Weights of a small transformer language model: 12 heads of 32, learned positions.
MLP neurons of a small language model. Each row is named by its layer, matrix (down: output weights) and neuron, and shows model dimensions 0-63. Each number is 200 + 30 x the weight over its row's rms, rounded and kept within 0 to 999.
A block is one neuron, or neurons of one layer that tend to fire together. Before each block is what it responds to, as a language model described it from the Wikipedia text at the highest values.

Space, dollar sign or opening bracket just before a number in stat-heavy text like tables, census figures and sports stats, e.g. "was $45,313", "| 17 |", "averaged 19.7".
L13.down588,185,192,213,189,187,203,196,196,228,239,216,179,259,201,220,196,182,140,215,217,199,194,248,166,221,146,200,216,180,227,238,125,191,193,205,178,208,235,151,193,229,205,205,260,177,215,229,184,197,173,134,195,197,199,225,196,212,234,154,144,268,209,198,184

Highly predictable connector tokens: commas or semicolons after a native-script name in an article's opening line, "a" after "as" (as a midshipman), and decimal points or colons inside table numbers (50.19, 12:55).
L13.down832,187,191,198,155,208,201,254,245,244,226,207,210,206,260,194,174,218,187,193,236,184,210,216,154,195,201,228,203,211,255,243,203,181,168,212,192,216,178,223,231,209,218,160,222,210,167,201,161,199,201,124,215,225,227,189,235,217,232,171,221,167,214,233,187

Articles (mostly a, also an, the) that open a role or category phrase after as, is, became, such as "as a signatory", "is a", "became a".
L11.down84,257,192,141,220,151,182,217,181,194,204,229,214,208,220,229,172,160,211,233,156,178,242,204,217,194,202,206,166,201,232,260,203,239,184,141,170,210,250,182,230,166,196,211,258,163,248,229,210,194,188,183,191,203,224,165,223,236,220,191,199,223,223,201,203
L11.down99,191,178,161,211,256,186,236,208,189,206,174,216,165,263,184,229,189,219,192,233,164,195,155,228,219,196,172,222,242,175,154,223,178,222,208,222,202,190,216,180,217,149,139,218,179,201,208,171,178,201,197,222,160,222,209,111,190,183,157,206,199,186,141,184
L11.down671,177,167,194,204,268,222,216,164,204,182,235,180,196,214,180,209,237,252,209,170,149,185,234,224,165,222,171,222,237,202,209,191,237,202,238,208,228,210,247,226,207,212,182,241,268,167,251,195,153,253,186,168,164,185,154,197,195,162,182,224,217,211,229,185
L11.down749,189,185,153,232,166,200,220,229,165,169,219,212,206,218,132,187,228,215,233,216,233,158,164,229,162,198,164,221,199,230,213,214,181,229,256,212,215,225,173,214,181,244,212,170,195,218,202,226,200,186,214,236,195,231,184,206,175,171,225,209,152,249,247,226
L11.down1102,207,240,206,185,194,173,234,149,208,196,242,239,172,230,195,194,182,173,225,211,217,287,216,254,185,164,224,200,202,176,186,191,138,199,195,211,202,241,163,210,186,185,154,177,129,155,218,199,145,221,151,190,117,209,224,243,177,179,168,211,231,200,145,226
L11.down1287,224,199,203,200,232,267,214,184,205,204,149,138,237,211,157,184,231,177,156,194,240,192,161,130,209,235,179,217,210,212,165,232,197,157,246,200,206,197,289,245,207,176,212,157,220,204,222,162,195,208,195,166,181,207,227,235,191,159,225,188,183,175,207,220
L11.down1310,201,190,205,149,212,190,200,208,208,204,196,228,196,239,187,189,175,197,244,228,194,190,189,176,174,207,221,218,175,171,228,215,217,248,199,198,174,205,186,177,224,212,226,147,209,139,176,170,172,211,204,221,210,233,204,207,177,242,205,238,150,197,157,168
L11.down1524,234,153,192,156,142,166,197,198,161,162,229,171,177,228,224,220,176,190,240,213,193,149,268,246,263,205,157,203,179,215,176,237,211,190,218,166,260,205,223,133,229,175,189,252,243,223,186,218,141,190,212,217,270,208,234,233,179,188,213,190,194,137,264,235

Fires on the first letter piece of a word that opens a quotation or parenthetical, especially C/c, as in "Calypso", (Cuba), (c. 1769), and weakly on other mid-word fragments.
L11.down212,197,185,214,183,160,177,270,249,267,215,208,156,249,143,168,209,232,199,187,158,218,225,203,163,231,171,236,161,165,274,274,220,268,255,231,211,224,119,211,163,212,207,160,198,196,202,188,170,241,222,206,211,209,185,195,202,206,204,167,229,172,162,214,162
L11.down468,216,190,238,237,237,177,170,211,186,182,149,175,236,154,172,230,130,189,212,200,221,176,202,232,119,194,186,147,176,209,173,219,242,254,171,205,179,218,175,172,206,205,269,206,192,172,170,227,215,232,219,161,213,233,147,226,169,201,225,209,231,231,191,208
L11.down741,201,187,276,232,228,185,239,163,224,166,266,193,258,130,165,205,284,202,201,221,164,163,182,234,161,184,205,225,233,245,222,211,232,250,184,185,231,208,164,213,206,202,193,190,205,183,208,190,234,225,211,216,168,210,176,175,201,200,198,221,208,199,232,196
L11.down963,207,189,242,189,213,201,201,177,215,198,217,229,230,190,170,172,181,192,256,158,208,212,219,205,198,152,154,164,209,145,285,209,237,239,217,205,167,174,202,210,180,186,155,141,165,188,198,150,171,223,158,223,192,280,187,186,220,207,210,151,222,216,259,200
L11.down982,187,170,205,217,194,186,181,173,190,209,216,171,203,190,173,190,175,250,199,199,182,203,186,211,238,211,197,219,182,228,190,176,190,231,194,195,224,155,224,209,270,224,185,175,195,208,183,159,182,145,224,197,227,200,175,248,176,236,207,209,210,162,224,161
L11.down1236,131,218,191,166,134,218,261,183,210,215,209,219,206,161,210,195,205,206,193,192,235,232,245,198,224,196,215,182,193,206,267,245,230,168,221,294,179,142,164,153,195,223,196,219,205,217,159,184,189,255,211,193,202,167,212,197,245,192,174,246,226,140,151,175
L11.down1263,193,208,189,212,181,199,189,172,238,230,154,184,232,184,163,156,217,274,210,215,217,185,223,174,185,183,202,197,227,196,188,196,211,171,218,210,228,198,253,178,186,154,249,176,147,191,268,189,229,185,193,183,171,213,190,234,195,214,221,258,236,171,164,266
L11.down1286,160,174,194,143,191,193,196,188,222,184,235,176,121,189,226,158,267,185,206,213,228,170,217,182,166,245,227,195,175,206,224,234,185,226,215,266,187,168,167,215,224,207,210,179,207,213,231,239,216,185,127,211,168,190,168,195,225,172,201,221,220,236,244,187

Commas right after a city name, before its state or country, e.g. Toledo, Ohio; Santiago, Chile; Oakland, California; also location words like "southern".
L12.down121,185,191,206,186,154,184,239,162,164,206,204,181,182,175,178,195,191,200,247,202,220,237,173,230,237,236,170,169,179,203,184,230,178,224,199,157,134,203,166,132,241,169,153,285,180,216,204,199,201,177,195,198,218,200,194,206,160,169,207,204,195,261,228,118
L12.down144,192,188,191,191,238,215,238,200,206,212,184,199,197,202,206,216,213,197,217,156,225,264,229,158,213,174,204,176,156,221,226,256,194,262,178,193,169,121,137,201,214,167,212,218,243,208,158,232,213,228,163,199,198,208,208,168,163,216,125,209,218,230,216,162
L12.down374,207,208,230,197,164,223,201,226,190,172,248,201,160,163,227,228,220,233,208,157,252,196,170,180,206,215,257,246,219,222,210,206,263,231,184,173,225,163,239,211,225,209,178,190,146,189,179,185,181,188,225,179,218,231,142,139,212,209,165,161,242,181,236,136
L12.down448,192,228,210,201,198,219,194,212,214,207,192,201,175,255,202,199,156,179,217,257,147,229,166,197,248,206,236,198,207,209,147,277,180,191,214,221,189,159,206,172,238,237,191,237,194,209,240,162,191,195,193,156,237,225,239,185,216,150,188,183,179,193,214,215
L12.down541,227,239,239,222,201,223,235,211,208,218,196,174,187,190,159,257,241,218,171,185,180,202,203,180,198,182,177,186,160,242,199,186,190,241,175,197,148,186,190,236,231,145,211,173,183,186,185,210,211,223,117,198,182,188,187,191,191,214,146,174,252,236,201,188
L12.down660,248,216,212,218,181,167,187,195,196,203,168,228,229,268,155,147,179,211,147,256,209,172,199,191,196,176,196,173,235,167,203,236,162,174,196,190,156,207,181,186,181,180,215,179,190,200,203,156,180,201,187,173,219,219,199,179,151,141,196,216,183,200,220,184
L12.down930,210,210,225,218,160,225,160,147,164,225,169,183,192,191,124,170,214,224,222,225,233,207,214,214,215,210,204,216,224,229,181,198,173,230,243,232,172,165,166,195,162,218,197,220,216,215,213,190,256,198,208,214,170,258,141,200,157,242,190,213,201,230,183,170
L12.down1135,165,233,228,129,220,213,181,185,233,220,206,236,200,184,156,193,242,194,188,188,139,235,208,173,194,198,199,205,215,195,196,203,254,190,181,186,255,202,213,180,123,176,226,170,196,213,222,226,210,208,216,181,256,235,262,216,150,195,216,229,191,228,254,224

Mainly the comma after a city or town name, before its state or country (Oakland, California; Washington, DC); weaker on mid-word pieces of proper names (Chak-rab-orty).
L11.down19,200,210,197,194,193,200,204,193,203,191,172,206,196,208,206,209,204,249,239,156,192,186,227,186,225,249,183,177,181,251,228,244,175,214,197,221,135,194,183,223,194,226,205,230,225,166,160,221,257,223,154,212,207,201,231,229,214,254,183,231,179,262,251,170
L11.down85,195,213,203,174,148,211,184,205,220,167,180,151,203,206,226,180,237,204,205,134,179,210,254,188,179,198,186,208,208,184,271,225,182,218,261,214,163,231,191,249,233,201,219,220,234,145,132,219,227,138,123,200,176,236,245,195,168,200,203,177,159,220,175,194
L11.down836,196,243,192,207,154,188,208,191,229,185,203,180,240,230,183,191,158,196,230,219,222,152,190,221,204,213,170,182,172,205,227,232,207,213,225,245,218,164,134,217,224,239,187,217,146,156,188,277,174,224,196,174,210,184,177,196,175,215,193,219,197,226,191,192
L11.down898,180,175,162,195,189,223,201,271,193,203,178,182,223,151,229,197,177,164,215,194,224,144,206,191,299,201,293,221,178,209,233,217,197,160,220,245,185,182,230,202,218,161,200,162,204,237,189,210,172,221,228,235,226,190,206,209,233,188,176,189,221,169,176,213
L11.down907,236,193,223,205,168,186,211,133,207,227,158,180,187,163,121,203,148,236,182,209,190,157,204,204,181,238,188,230,160,176,204,268,214,207,190,193,178,246,165,148,190,174,172,207,159,216,237,247,202,255,191,205,172,202,239,156,215,217,201,209,220,227,189,186
L11.down1108,181,229,187,214,168,190,180,167,239,253,157,137,215,166,199,204,216,187,261,195,171,245,228,175,191,206,213,205,259,206,240,203,171,227,238,181,210,150,214,220,248,210,186,290,221,206,180,199,191,202,196,175,230,240,176,172,177,200,141,232,183,212,146,217
L11.down1240,146,204,259,188,205,217,196,185,176,176,181,203,208,186,173,179,177,212,200,195,204,181,198,188,202,151,180,204,196,187,179,234,200,250,268,235,142,176,160,229,251,222,188,235,163,237,257,182,203,183,195,168,197,237,200,212,213,200,175,209,186,217,209,203
L11.down1460,195,199,244,177,173,229,197,181,202,226,158,276,191,239,166,218,180,228,243,245,186,104,221,171,142,215,254,150,179,188,197,183,168,253,160,230,205,284,206,172,163,232,190,211,189,161,229,180,157,124,156,233,222,229,219,194,200,149,176,241,228,247,229,168

Single-letter opening pieces of words split into subword fragments, mostly capital C or K after table pipes, newlines or parentheses (Crewe, Cuba, cue).
L13.down894,214,215,201,187,184,137,201,184,211,170,208,212,180,164,173,260,201,212,232,157,229,199,199,176,173,212,193,232,197,204,251,198,206,214,205,220,214,187,269,209,179,201,161,191,196,218,216,152,260,226,203,209,232,176,204,204,193,156,196,196,216,222,190,256

Mainly the period after www or a subdomain in infobox website URLs (www.reus.cat) and decimal points in coordinates; weaker on mid-sentence in, more, most.
L11.down29,240,183,214,192,174,270,205,214,219,189,196,153,171,161,174,211,223,203,210,249,245,198,152,194,188,185,237,166,240,220,172,173,221,201,193,204,237,215,156,239,235,187,202,237,211,194,189,178,223,222,184,210,200,172,198,190,188,199,196,193,178,187,185,199
L11.down355,199,176,233,204,191,237,186,214,206,227,195,163,176,188,97,180,253,209,145,215,208,213,197,214,156,260,143,207,228,243,187,191,164,200,132,180,201,223,188,196,198,159,216,199,212,241,211,223,233,236,193,171,229,213,159,185,160,249,199,159,166,223,193,185
L11.down563,225,162,226,172,185,219,207,141,194,189,169,184,184,206,187,208,181,147,196,172,160,187,240,228,214,166,158,197,193,220,179,236,216,185,172,176,181,195,203,235,244,220,216,165,194,244,246,234,214,243,174,189,206,226,226,178,215,181,195,269,197,215,204,159
L11.down641,175,223,183,247,173,237,213,224,179,178,200,219,204,234,194,190,218,218,242,247,231,185,220,185,149,175,186,219,217,182,165,182,203,233,251,236,173,186,190,149,201,167,174,139,192,235,139,193,228,155,194,208,192,249,160,152,170,209,187,198,222,189,233,172
L11.down778,210,174,191,172,186,191,199,185,237,194,174,206,240,188,190,221,221,222,207,231,173,149,247,225,176,186,152,158,184,195,205,137,164,226,252,248,143,183,196,151,158,220,243,183,194,223,185,190,206,200,204,212,173,175,199,169,205,207,226,195,202,234,169,221
L11.down863,259,200,172,207,171,260,201,194,196,191,167,230,158,216,172,196,175,188,185,184,241,164,157,126,228,229,227,215,145,207,150,239,205,226,270,259,188,186,184,200,188,189,131,198,158,245,230,227,191,202,174,162,138,160,209,215,214,211,241,226,213,226,212,215
L11.down1467,228,168,194,165,180,225,203,191,215,219,202,146,166,165,190,179,201,126,169,224,221,166,203,149,206,165,154,219,212,177,219,189,205,161,224,208,195,186,217,206,193,134,173,255,195,205,173,190,286,204,159,186,167,232,185,260,225,228,237,201,197,197,213,169
L11.down1505,223,200,197,231,209,213,174,136,167,209,252,162,182,185,178,224,200,196,193,223,196,243,226,247,156,144,208,224,216,150,184,217,175,190,150,162,206,205,164,210,219,202,169,246,187,181,200,184,194,201,162,189,203,191,230,213,201,186,197,174,173,256,234,188

Prepositions that open a new adverbial phrase after a period, comma or "and", such as In, after, for, or complete as a result of / because of.
L12.down100,218,206,214,219,201,189,171,238,215,178,173,108,166,241,252,204,204,184,136,172,204,175,210,239,182,165,209,234,184,210,161,212,196,171,251,170,188,194,127,205,141,222,191,140,177,235,213,204,249,158,202,200,243,195,146,181,192,163,195,181,243,210,210,151
L12.down222,195,174,172,275,218,214,118,201,169,210,208,160,153,222,186,208,219,192,195,256,162,174,226,248,223,203,239,165,226,227,234,214,205,153,226,216,212,186,243,134,221,233,176,231,150,201,189,165,165,172,218,188,192,222,187,188,259,253,257,165,214,265,192,152
L12.down381,208,197,175,158,165,178,173,258,196,152,179,164,187,204,156,249,204,229,154,157,191,203,216,169,186,222,199,194,219,225,214,173,230,187,225,155,206,199,188,177,183,164,277,159,227,189,179,214,227,209,206,226,201,241,231,185,137,198,222,212,202,225,223,167
L12.down902,204,200,191,234,197,244,202,228,217,211,254,224,240,209,199,209,223,202,233,201,190,219,235,177,202,198,177,188,224,200,148,255,186,207,154,200,246,235,220,225,187,187,214,191,217,157,161,213,156,235,225,198,213,219,201,266,219,187,193,208,193,227,217,226
L12.down919,227,180,176,219,189,148,207,188,191,192,106,164,186,185,204,190,231,207,170,192,198,218,224,267,192,157,242,176,223,215,179,222,193,186,200,177,235,178,181,234,177,244,222,166,174,208,185,232,236,180,219,257,237,197,168,175,219,187,225,198,204,202,168,240
L12.down1035,186,225,176,177,240,178,174,204,190,221,190,256,213,200,244,180,195,227,171,189,163,230,200,121,208,187,232,186,197,194,226,174,171,175,193,247,236,174,180,226,183,187,203,190,196,184,203,164,239,200,214,222,152,205,184,198,176,141,135,200,164,156,204,198
L12.down1177,172,238,201,191,178,231,197,195,259,185,164,200,190,169,167,195,161,203,220,239,200,216,214,169,191,198,217,251,197,221,246,214,180,234,176,180,227,246,212,195,202,174,183,158,191,214,216,263,192,238,173,232,175,208,183,177,219,210,228,174,228,178,250,209
L12.down1424,220,204,152,181,202,185,221,196,207,187,193,220,154,149,193,244,178,226,182,185,203,147,206,202,217,234,170,143,164,132,182,255,245,182,224,169,206,129,186,236,187,192,222,244,227,215,201,213,149,191,174,188,216,244,222,204,228,218,212,197,221,198,216,185

The word "in" as a preposition or as a word-start piece (in-ring, infer, injections, Institutions), often sentence-initial "In" or before years and events.
L13.down255,187,173,210,173,174,229,223,203,193,175,213,202,174,222,202,207,229,208,200,235,149,117,192,153,206,212,192,203,160,185,213,191,125,215,231,202,235,210,153,227,154,214,186,240,223,181,281,182,271,198,174,251,164,194,265,232,233,196,142,246,198,134,208,242

Space, comma or first digit where a number begins after "over", "more than", "approximately", "a total of", e.g. counts, sales, areas, table stats.
L12.down130,219,228,159,208,217,203,221,203,191,172,163,209,197,219,202,263,217,218,139,153,215,223,194,135,196,179,215,245,138,147,214,134,225,256,259,219,172,177,240,193,270,199,207,234,226,164,205,186,201,199,154,233,182,208,167,196,232,210,229,160,210,212,197,165
L12.down174,212,177,198,211,238,205,233,235,215,152,199,261,213,209,218,194,175,235,181,194,103,187,198,142,188,199,186,179,170,162,206,199,193,220,214,246,213,187,165,203,210,222,157,186,233,225,197,185,222,205,194,209,237,239,211,232,214,212,233,215,169,206,207,206
L12.down434,238,237,263,212,204,185,255,209,182,155,175,250,214,236,225,187,246,205,192,170,149,209,153,176,211,198,250,207,150,150,175,207,238,205,194,166,182,205,240,228,223,199,165,173,192,208,199,175,204,247,188,235,200,169,184,185,178,210,222,160,211,134,196,197
L12.down707,219,185,195,211,206,231,228,105,236,193,213,225,142,199,172,187,214,140,166,208,187,199,202,195,224,225,181,224,169,171,205,261,254,185,218,262,173,222,197,217,194,222,270,178,188,191,192,208,228,261,224,252,179,204,159,245,198,179,190,155,185,252,174,204
L12.down787,165,158,192,230,195,163,172,183,197,184,185,204,199,213,177,189,184,171,177,208,181,159,263,200,197,171,177,192,169,162,238,239,191,224,209,150,204,208,195,225,242,226,212,194,218,215,190,217,223,211,215,219,206,180,204,215,199,247,200,174,203,185,201,190
L12.down970,196,223,147,214,171,189,188,226,186,165,142,221,207,193,177,263,210,204,225,204,153,217,171,213,232,187,212,237,230,198,222,176,159,208,224,217,235,157,163,173,161,181,222,240,176,200,216,160,217,241,160,193,218,181,197,175,236,174,193,159,178,171,217,162
L12.down1448,198,147,193,224,215,220,249,188,190,117,175,186,245,187,167,211,172,185,148,136,107,196,183,211,168,180,185,229,159,189,210,144,215,192,189,182,223,171,228,164,175,191,197,200,198,168,220,137,225,193,116,248,206,225,173,223,277,160,268,190,213,209,192,159
L12.down1526,197,219,189,203,221,208,251,189,137,211,216,233,165,190,184,185,232,185,185,214,128,236,200,197,179,222,199,217,229,172,188,194,156,184,181,224,172,206,259,198,179,204,249,185,200,211,221,212,193,214,202,179,193,126,259,208,184,184,165,225,230,164,194,212

Fires on the token that begins a place name or a number after a comma, "in", or a table bar, e.g. New (York), North (Carolina), and the space before 120.6025°W or 19,779.
L11.down396,223,169,178,243,175,179,187,190,244,194,238,148,184,244,185,223,258,172,168,229,213,155,216,236,214,174,184,181,170,187,192,170,236,204,252,220,237,176,167,226,205,161,196,234,200,138,193,169,260,129,208,199,250,213,158,167,198,190,201,254,182,217,192,211
L11.down768,150,186,230,229,172,197,269,200,244,176,251,226,168,219,142,190,170,214,215,203,244,150,202,230,234,173,185,167,183,172,201,211,237,237,193,192,184,206,247,196,182,203,205,185,193,242,210,171,189,189,202,233,213,182,165,158,183,243,208,175,221,246,215,240
L11.down847,168,240,191,217,221,214,153,202,220,160,202,178,233,239,242,192,205,199,193,203,205,191,227,159,242,202,146,218,241,173,220,161,218,216,198,253,225,227,216,262,219,164,235,218,186,257,174,153,247,214,267,167,203,164,196,202,230,192,206,187,184,185,207,224
L11.down883,194,222,130,211,180,160,179,222,238,150,152,175,208,233,214,152,112,171,231,205,212,175,178,186,231,208,211,235,193,228,217,190,178,182,195,157,236,186,221,172,246,179,206,217,204,207,117,173,180,272,229,207,191,185,213,206,193,252,233,224,257,213,198,204
L11.down1016,190,231,164,152,232,131,226,213,218,221,186,263,201,182,145,249,162,219,226,199,239,213,148,147,240,207,202,213,173,181,221,124,242,235,224,195,155,226,185,206,222,173,222,133,196,150,194,166,199,229,183,177,211,194,192,225,190,204,199,224,213,200,143,189
L11.down1048,218,189,167,211,181,211,189,226,226,199,199,210,229,188,174,209,165,177,225,179,208,245,204,201,215,220,140,237,137,183,226,164,244,210,160,235,222,227,222,241,225,216,206,227,190,144,206,189,216,221,177,129,135,189,129,135,288,269,211,141,218,206,199,213
L11.down1165,230,245,213,229,209,204,226,187,233,212,167,210,216,161,238,190,168,176,250,190,177,212,207,181,211,219,198,181,170,247,206,200,210,222,202,172,238,173,196,255,230,166,174,166,216,180,163,174,187,167,195,255,195,252,226,170,200,246,239,209,193,208,144,226
L11.down1232,193,158,153,198,159,213,169,239,210,191,223,172,192,152,211,153,188,207,206,228,264,159,237,192,214,204,228,203,248,231,203,210,230,162,267,258,221,185,195,195,209,225,182,219,203,199,207,176,244,265,154,174,196,169,172,233,217,194,249,195,180,155,203,239

The article or first modifier opening a noun phrase that describes a person or thing, after a comma appositive or "is/was/became" in biographies: "a Polish doctor", "a staunch", "an original".
L12.down69,188,220,192,166,199,206,208,176,221,239,196,228,147,273,186,193,160,238,157,223,148,206,181,167,223,186,208,149,196,254,229,216,164,187,199,212,208,191,157,185,168,183,174,175,163,209,228,191,177,164,203,153,161,171,192,222,170,182,144,221,201,196,194,249
L12.down255,204,269,220,195,183,195,183,219,211,194,204,163,257,239,229,215,161,203,292,173,226,194,233,176,178,208,220,259,223,202,235,224,197,242,211,227,208,214,149,177,181,129,270,224,177,206,202,202,225,167,174,219,141,193,205,211,196,152,168,224,243,248,200,234
L12.down354,208,209,147,182,188,194,164,239,208,198,211,220,235,194,226,206,258,139,219,185,187,198,227,163,236,165,187,177,226,186,184,195,221,207,241,198,155,226,215,153,255,168,202,233,203,164,153,159,216,214,192,219,220,218,197,197,193,172,202,186,204,213,167,195
L12.down710,211,243,220,142,158,213,185,255,183,159,205,231,245,239,165,193,280,156,163,224,174,194,153,221,199,190,184,248,169,181,173,203,197,169,207,231,249,199,237,253,163,157,186,200,203,222,223,254,149,183,225,216,208,225,201,220,186,211,252,157,196,179,247,155
L12.down942,194,227,194,214,200,214,220,205,210,170,178,196,211,181,238,184,203,213,213,174,190,210,173,185,212,216,173,248,159,183,210,143,177,203,217,172,222,159,199,135,143,222,184,179,150,171,164,227,179,233,160,227,159,247,223,181,189,226,191,175,174,188,212,189
L12.down1060,171,197,179,222,161,147,208,180,187,231,210,210,182,203,193,232,156,204,153,219,242,193,252,178,180,148,221,228,212,248,196,179,205,192,213,186,202,205,195,193,198,225,198,189,199,197,187,181,181,211,197,222,240,208,191,176,226,135,193,169,180,200,188,195
L12.down1110,231,173,198,168,160,154,195,189,199,180,215,148,186,207,178,222,194,220,258,143,211,223,229,180,187,190,176,260,168,216,227,226,191,174,238,249,174,226,223,218,191,234,196,203,209,208,213,216,225,176,131,276,236,237,231,229,201,173,172,246,193,212,216,238
L12.down1400,204,237,166,173,190,191,188,164,176,215,203,171,204,169,163,235,171,168,231,205,189,202,266,227,254,232,161,229,174,164,186,219,213,232,215,187,241,196,184,230,169,215,216,254,199,230,217,183,217,208,99,247,201,189,192,194,216,209,220,203,203,214,109,198

Single capital (sometimes lowercase) letters beginning a split word, often a name or title after quotes or pipes, such as D|ama, C|atanzaro, c|inematic.
L12.down18,234,179,206,192,237,187,240,179,204,163,171,222,214,211,162,192,238,225,208,218,213,186,201,197,201,186,186,172,195,225,206,224,163,236,151,214,153,220,187,206,221,199,214,260,226,198,191,226,166,192,203,280,233,173,235,178,155,275,222,146,169,173,191,226
L12.down62,199,187,222,160,215,164,215,159,197,194,142,214,244,154,157,235,214,169,260,243,200,205,208,177,191,195,234,245,197,193,204,213,238,213,211,274,181,200,225,202,192,225,185,134,197,158,175,220,239,210,173,228,114,175,241,182,247,219,192,180,252,180,229,223
L12.down595,191,248,241,146,192,247,203,211,254,212,211,168,237,194,198,230,168,118,245,161,156,180,196,126,184,216,245,213,215,261,185,160,192,240,187,159,252,168,247,187,203,220,176,239,161,209,172,192,156,232,191,159,221,163,178,182,194,190,220,225,192,232,193,198
L12.down673,184,217,186,226,190,227,174,175,217,198,228,179,143,187,235,195,183,219,228,196,171,173,203,223,213,237,204,208,153,209,206,180,187,195,226,224,221,148,221,204,241,187,212,229,183,234,179,175,177,220,210,221,229,221,197,244,233,183,240,185,189,180,179,180
L12.down773,218,225,220,128,176,183,238,179,196,110,202,179,183,200,175,167,189,204,226,168,203,175,205,165,255,190,191,189,190,236,242,250,141,163,228,259,186,195,227,210,223,214,206,210,224,287,195,220,178,203,183,245,232,213,241,172,183,155,244,209,291,199,212,217
L12.down975,165,201,267,164,179,157,234,190,166,178,155,181,160,146,232,234,225,173,159,255,221,255,198,211,234,192,214,182,221,177,181,224,233,269,195,155,191,159,239,168,193,237,196,166,223,208,180,167,230,188,209,258,212,233,231,171,222,214,166,149,210,179,163,229
L12.down1190,200,221,198,171,218,179,192,144,180,195,192,188,160,145,172,232,246,171,172,237,221,168,223,219,214,225,165,220,193,205,194,219,168,186,213,204,215,180,158,161,163,197,188,175,229,214,211,254,173,220,142,264,215,206,214,201,215,157,236,207,227,191,204,210
L12.down1383,215,258,164,209,157,147,157,189,175,194,204,239,200,166,248,212,200,207,170,183,151,203,195,264,239,163,204,247,210,180,183,213,204,164,252,228,201,203,241,194,179,179,137,187,230,186,185,171,204,223,211,200,224,158,184,236,233,219,211,191,185,111,172,214